Weights of a small GPT-style language model, trained from scratch on English Wikipedia.
Size: 9 layers, 2 heads of 128, vocabulary 4753, 8.42M parameters.
MLP neurons of a small language model. Each row is named by its layer, matrix (down: output weights) and neuron, and shows model dimensions 0-127. Each number is 128 + 32 x the weight over its row's rms, rounded and kept within 0 to 255. Numbers have three digits each.
After each neuron's rows is what it responds to, as a language model described it from the Wikipedia text at the highest values.

L3.down424:149151127196092133055115162103125107115076114148121162134142133142165122071169176098126068133079130146160135099164111130135071175154141106102119149138101136030167075126096135118120101102149167115065109127096150161174185074119122069151169106119099117170125147173150047148098125105097128138147137157131062116126157126142145123183080101142147139043123129131133066131109077134149128083134
Description: Final piece of a verb, often a transitive infinitive after "to", just before its object, e.g. repl-ace, prot-ect, cont-ains, to treat.

L5.down136:159171124120154084051086147146146107110149127095095173145148178116084089097122109189132074140133223158145142131153107107162147096085109136171151150144139108110122098186125142182163135158071129090204170072133142116131121144112085136130106111149162185122120124111107140105110148128158059081170130171088171145124133080219169131124126150111106084155149100083106135131090059168127110161142
Description: Nouns like film, study, book or documentary, or the "by" after them, usually after a year, just before a title or author is named.

L5.down837:113115143139164154109109138157161110131119146150163184146073196108182152125107195085077089079113144121165093219135129155163102144101110127056199152102113155124150108086176140127099147121121135153169170143135105133167175088119127133130051136131084130141115133126125148139097066119098127130097112119147092143137150061151117148084079079134045138128130104118066157059119146155119136160062
Description: Ordinal words such as first, second, third, and spaces, pipes or line breaks before row numbers in Wikipedia tables and rankings.

L3.down818:156138103132186156091167118120144089100111118137127150080089139117136072196113133184137166096138126128133167098133168103203184107127097154126139133128137098129144077117120109132082167095115138088156143152075110104163115144127157116103120170152135166132179100097118142128098063147140126127120093108061092149174141063216180179071093095169132160175150097125146118146168145124161122172081
Description: Single-letter word-start pieces right after a hyphen, parenthesis or quote, e.g. re-elected, self-conscious, 20-yard, (e.g.; also odd mid-word splits like In|sights, occasionally the only.

L3.down594:160129166181126126157147116157152127087126117162090136169127167139122129096161131128147177148159131132147105177164089165109149155130125128111127169060142134102140141118095185072109127172162118154086166114102129100087092138134076104090081143142126133126046102125127162108123131121073079103163116156190100159111117103177199114140055044131139127189121146186150112177117110091126083152035
Description: Inflectional endings that complete a split verb before its object, like all-ows, aff-ected, gr-anted, caus-es; also digits in sports score tables.

L4.down51:149166160087136150105136109108128165130077123214101149069095062183197140124093167134118127148104082094149077148190164163136101078129222111151113120097160129139164135189145083178120119107072156127070130159193132109123141117132076141067147092127188119158140102136136141142101192107119161094160090125176084105124119098220152134176197102138096091133084125123133116105152095100085186100125
Description: Markup tokens starting lines in Wikipedia text: bullet dashes in lists, table pipes and |---| rows, == heading markers, infobox colons like Rank:.

L5.down225:080119092064124174088142166111086149104111123080111151141115119108102147142124132181123161075140161106204146137174132171110119086121101131107137101122130159163117124140172109150118180157148151163106131144086152137088134158141104099127108168151145141099144128101176090126154096109164119180126078129164157141154105086052178146128131112133105161108137164167219126114154115120135116124113
Description: First capital letter of a proper noun, mostly J or K (also Y, G, Sh), starting a name after a table pipe, comma or "the", e.g. Jello, Kevin, Java.

L5.down743:105133184189134082104120126142108085134101048153144139086188113161130086175106126157135169109085123140129089141118130135094131058154117157182161207153155161193128125041115139113174141195169118130123090111137145115135076120119140117158158108123119144098124108151156120072163135088150146168142104145191121162189123129108115157085120115125174118125071099098169101114174133185208065081143
Description: Determiners and possessives opening a noun phrase after a preposition or conjunction (as a child, with his winnings, before the), plus table pipes and word-start fragments.

L3.down885:147117189118115122141139124133102113165113100102165160143112153091129101151151147123144121120151152139120114173078098147140133171161134122121105097088094082162146119087073098094127136137112120142147137131185120111127144144148078139150128105112209131063105098163064131051130155223158119103138151107150137177133107096173150102087138150119187146080175117099190074127177117126131108095115
Description: The first word of a new sentence, clause or table row, mostly articles like the and a, or "first" after "The" in Wikipedia text.

L3.down7:123204076086160107142113117182132196186119122146116098125110171160130118160105100145126119157133094095149092137175149195129134164165075105107152097132153135189093093165132086072079107159123087132159156087162092125106142088132159086126144126141147125149123093099161115068174135193133181104146194126127130098113156146105106174104190105092115121221115106122152068174098106113152154137174
Description: Final word-piece that completes a multi-token word, mostly Spanish/Portuguese/Italian names and places (Cost-a, Deportiv-o, Eduard-o), plus a year's last digit (197-6).

L3.down878:166088140128106127109106173085131214135146119151115200094168133132179128088111106155189170175170159052114122161163091154096146191137126090122102154109155109143123150151153148052089162123151167092158129156131105122048133096151067117156103105106139109098049136150182110101109140123138121181108148105132130142126113102160176111117126163114116102170159094161124093059075085133075118147129
Description: The digit 2 starting a number, mostly the first digit of 2000s years in dates, ranges and table rows, such as 2017, 2001, 2018–19.

L3.down298:120139086117153117135138083092127124125101094136145160125106094109123079087216070139124109138128079133163181125184129066141153120117121152151114173101130149201107160141119124124150162168100078106144120143133087147138095097147142093160165106096115051042091136163112130153117106127142165169105069132140139131029121196122126145134200070147226065178132123143129129137079091165133107099134
Description: Line-initial hyphen bullets opening list items under Publications, Works or Sources headings; weaker on first fragments of split words, e.g. paint(ings), fire(men).

L4.down799:118112120127115125137092115086177173172116089113070081082158159150150164110118144142100167154132093202181108146187151126120116124142128122097124045101112073138121130149145094098097129058134119124102153177095093163089158136094171160201183151134107065147110118121184104160182127164112159149115106150108119168117124114130113148119215165113120087141168122087127099141104169146182059108135
Description: Prepositions, transitive verbs and verb suffixes just before a noun-phrase object, mostly the, as in president of, support, executed.

L5.down558:122109166137124138102154139087166121131113124121064109142159126127143093094135096130136131155142162142163101115113143089164167084124115206131113145151114148088070096108138127071127098143147099128081117162039061124119157074042161100163157148145150072137154148224132116148102155149086167112131141149108137220112128099127121147154097150180160139079171164119148185117116110111121175109092
Description: Non-first pieces of split words, mostly verbs after "to" or a subject, such as repl-aces, manif-ests, reg-ister, diagn-ose; also some names.

L4.down415:101111068091170116172098114132133100188142121148095158116158148146143134077103111154110158146191082116116128146180137094111104124105134152131113148099087108127055109096152160114113110129168090130101102138122108147175176138137220192170160110101095105130130128134112082176180114181142132080071151187159140126156111113129141138105144154119151158147078062120180055120153103151084184123119
Description: Word pieces inside proper names, often Romance first names (Alejand-ro, Frances-co, Már-c-io), plus "by"/"of" just before a name.

L4.down790:093109090144094101150114156183122098107094110097100133170138101091114085193136127072123139112137125119150108135107132132110113165092090113159169114133167103114166128178109103120189112038135176145134083174094140173161155070134157063163103135176137157116087154093137077112115126153108118154151093101082112129079104159165114077108159127108141128125065152178123099111086104098051081151146
Description: Spaces, line breaks and leading digits just before a number in tables, numbered lists and years, such as row ranks after | or the 0 in 2015.

L5.down667:123108134135135154108130136136183105131106115151151132077068145083133127146104220132103094114168128072139158138111113181156126140106131088163151106136117104130107114124137076152114134126093171091085077112122069166032112118181000105188088141107132195120161132168148130118115157138122146147128094107118103093112118124162128128178103133196125093155112046151196076100118110136167138142074
Description: Fires on the separator just before a new entry's name, mainly table pipes and list hyphens after a line break or row number (| Cincinnati Reds, - Billie Eilish, at Boston University).

L5.down73:137158139169086213081118143110209131130104159133129099065160113130119159175130215135176108138131118131181114137155101082186123177196112095098132131117124094135121120098114136118103106195169144146158164087157109082104072073115126108094186117076120133136110148154165185166134103127151100122127160084143119168076152078079179105123035156111162103136046147140092126072133082115135105149150
Description: Ends of main verbs and verb stems, often split word pieces after "to" or a subject, such as develop, h|ire, g|rew, k|eep; also "out" in "Turnout" election-table rows.

L3.down672:147142129138125101131138183071130091114168128124144154144122125117163089183098068091124147148122114130124091157100135137127132119127139197077166139095110150132139112088209113114133132091107145104119115100140207078107133105130185062103171125151132148122098127107119116106148180125161175126185172064151110158151129064152125152126132115144133095127150178123142131077117134098141148127132
Description: Second line-break of a blank line before a new paragraph or heading, plus opening == heading marks and leading | of table rows.

L4.down877:180073124105118127125128150106128176143117143147178163116090095104134112121116113138082168111169087142129092105143081142121155095149156128148186147087108084110149076093088066173084159134144127136113142062095160117122108158107185153096182113180111148163157161076110107100096149135088104152143170145136206107134175115099118115077106208133080175169156165135137124141118175129079159109125
Description: Line breaks right after a "= Title =" heading, where a short description like "American librarian" follows, and mid-word pieces completing words (so-ft-ware, f-iction, R-ear).

L5.down154:125194125122175132118117076097188121107146164100150068088110130220172140125133153168139101157113124166113082124134126125178185087109061141110112107136075151138109113093162106085075132121102093158101163113116162086155108182108122083117143110105096144143160128149092110116200095066130222100146126096118088111147109103166051105073109154121170079173100140106155138129150158141136078177111
Description: Tokens just ahead of or inside a person's name, such as "and", "by", "such as", titles and name fragments (Carl-os); also digits inside years and ages.

L4.down584:150195101060124088117168150113124071184209128102147164138149143131118090112090085147224151114099145094113156170132084130196115141093130134154039146106170084060180149142134168140122145167129140089086141092096147147106119069116190184136149121178113108107201115163159105164145151165135135111138110096178129120194075157068142072130144123179126060097082160179147172157168146120158127159141
Description: Lone first-letter pieces s, S, J or j starting a longer word, as in s|ort, s|ource, J|une, J|uan; weaker on date digits and Released: colons.

L4.down977:181161111085098124175173086160088088099162091168141161044106104151166121077130103166151159186144129105150098100148118124132116105149115055124153113111144167107157079164145107129146141104156138175149070143109104049163138156069114128127077131145163073156100144118149127086121086138189152163142156113106175083142166123114192177118149083058108132147118164132204131154109109146153141142129
Description: The digit "2" in numbers, mainly the leading 2 of years like 2012, 2020, and the third digit in 2020 or 2023, in dates, tables and lists.

L5.down971:148178151126116153124158114116073134023137095117102109097208150134104149099153124092119155124081128100196101175087161130163180147089138150098141165161157139181076144174068193153138094145136105113157120153107139143074154128098151095091122166116197137098092130153120090110045094116130137096081100071126128135097140084087088131076114171145164122133141166141036112174143126175187124134080
Description: Line breaks right after wiki headings (== Cast ==, = Name =), and first word-pieces after a hyphen or space, as in left-handed, co-hosted, Aeneid.

L3.down254:194124198162135131117150101116147056073147150160152102090135123089109102158175153105134122139094137057124117198055138115112112115091151147114087180156197125130121135150118159132128141122131202087144100137173122137143151106123148147139211120089164161113142173100150091147155210178117158131115122165135089165118128127156184131151120120121092132120084166131130161165182074098099124165078
Description: Possessives and articles that open a noun phrase about a person's or thing's life or role, as in "his death", "Early life", "as a Crown Counsel".

L4.down894:107122076105116165106047151126104094144104131141112099129126105168149116120135110119059181110091144093161110179101120183142124120162147121139112164128128119148122180166072097179137174074077132171122090139125182093139104109118113119115162111073140059127136112096094148121116118161106047168123131158076111148158162152170170143166126172112139128065120203126128106154142134065114150137174
Description: Connecting words or verb starts right after a person is named, like son of, who were, succeeding, or his, introducing another party.

L3.down1023:133137145134090112112163164139141154141131166172117115156201100153157088123094219139151138109126094090121152069091138136091128176119088147076109144150081086155127175160128063061150165116189163113127159089130039150116139094116095123105108138131096140114076132147191142148068116223218149169162131157138133159138123135198168115129143117100127163148159165116068086110093071171098199127072
Description: Separators like table pipes, colons, semicolons and "as" ending a name or label in structured lists, such as "Liberal Democrats |", "Coordinates:", "Maxine Peake as".

L4.down686:150108105169093131126098119139185157086148168134158133113115128084187129118080097071120102156107170131180168187122079114115172176119181108134124137128118122084101062109147135117107114089118120098181114108150151115113089156189056156162162113105151119147122097109162124136109123143136206127162148100129103120116159170083178117178144144121120119122111164142077135117071168113149177174115
Description: The word the (or The) opening a noun phrase after a verb, conjunction, preposition or period, as in determine the, and the, despite the.

L5.down372:134188186181148140145107120123150147137126072118135168149075143153108147083191195137142072099074147165102196146140115117125126140051152137131129129119081127099181101106133158086105132105163145094174028145127141123183150109124109123181150153113101149094104142128158062180099162065134125202142121151144121144127114111148093118129176139151087095095100087122116169123102146129062086123102
Description: Function words inside German or French titles and names (und, des, du, nach), plus the leading 2 of years in tables (2010, 2003).

L5.down383:090093151157118180086113147152104149149120142121117133124134109122122139107140141216173142135149173159163084121174093074189113121141126130146128181153081077134098095126190115109110141125133148104096117162125141065169078134134069093145106151171198078099150118115122131049122129132129224104064095106114128117162101080056176051113116188200129179114131139089121109152113155098159067073105
Description: Lone e or E tokens opening a word split into pieces, such as e|lements, e|astern, e|levated, E|cho; weaker on words like the, new, Old.

L4.down737:102124083130101132128157171098186060019084148085131132143078054104138127154233247111102069148127136162102102150132101104214124152130160145149135074169134092119155131119138138089149109141164126148098145114140096154087117155138136104143117156106070102142064141134131085135118117126081107139102093135096087143095133131135112152085129095195151118104133062102111128146107075152129162155124
Description: Word-final pieces of transitive verbs (c-atch, requir-es, to stop, to block) and "of" after action nouns (release of, building of), right before the object.

L5.down744:169091164121109092164148089111089123150118122098151135194109068080189112115149103117100082094151161121048129108055104160154098107116149102120128131097108115109135100080108116148094074160192136100118162120085154089130095138125194167130094120182113104148144139081137154097112136099156152140077138129127120185193111096116135134114168075134110100127122065101116169113123190135075146184168
Description: Mostly "the" after was/are/as opening a predicate noun phrase (was the first, as the mechanism), also "the" starting theory/theses; plus first-name pieces in credit lists (Don-ald, R-on-ald, C-ru-z).

L4.down381:147156075097146094146153092126127150151112112122134181163097180070132157134130074196135117127148135173090146171115183142106149090082120125160115072158126151107100179182150088062142177143076142107107107142146093130126161101082132090116075167151147156060151209212110118092091114141110155117121120118150107144097104073103089145160088157097116162128154110136150078156110131165128176161115
Description: Last token of a noun naming an event, product or work, often a name or title follows, e.g. album, release, coronation, production.

L4.down990:161163088107131147095104140104170103142103176091121165118165124168140160130132184103141143100122105117149118123116069146159104149076124128102088072203097089139106068099124067166118115092090110178154215096105098120151140060179185105138122103114096123127068123165175104157116092193074111045128149079148137142108120175114161157098105083191144135082154112129097103089153147122149159137121
Description: Tokens that open a descriptive phrase before its head word, mostly opening quotation marks (a "pretty relentless", song titles) and degree words (very, extremely, more, a).

L3.down474:139140129117184146114164112061124120172176146109057146091121144101087127209160148173173156110150163082157132139189144125172089082126162170102139103131165085124101092155174131163133133156158154157151084103183160215137145155098164126100119152081135143156130194176134113076106165120153107092082114174165197136104104153101098126094140155128130102129082122116149110069142152129138052193122
Description: Fires on the blank line right after a wiki section heading (==Climate==, == Schools ==) and on rare word-initial capitals J, Z, Q beginning split words (Jazz, Zone).

L5.down881:117143116060166163136098146096181127160139127144108132078156099104120108106099102126132178128176122075075112144116129124185097109158145075099165175160178111125081128155132136191091118152147182150134145101157126168095103103177170131134091163146109112089168139055112163155131086135093138153222130131133095139150097134159116105101096118147079078103118093191143113192133155157080096198149
Description: Fires on the first piece of a split word, like en in enemy, environmental, enough; on line breaks ending bulleted list items; and on a year's first digit.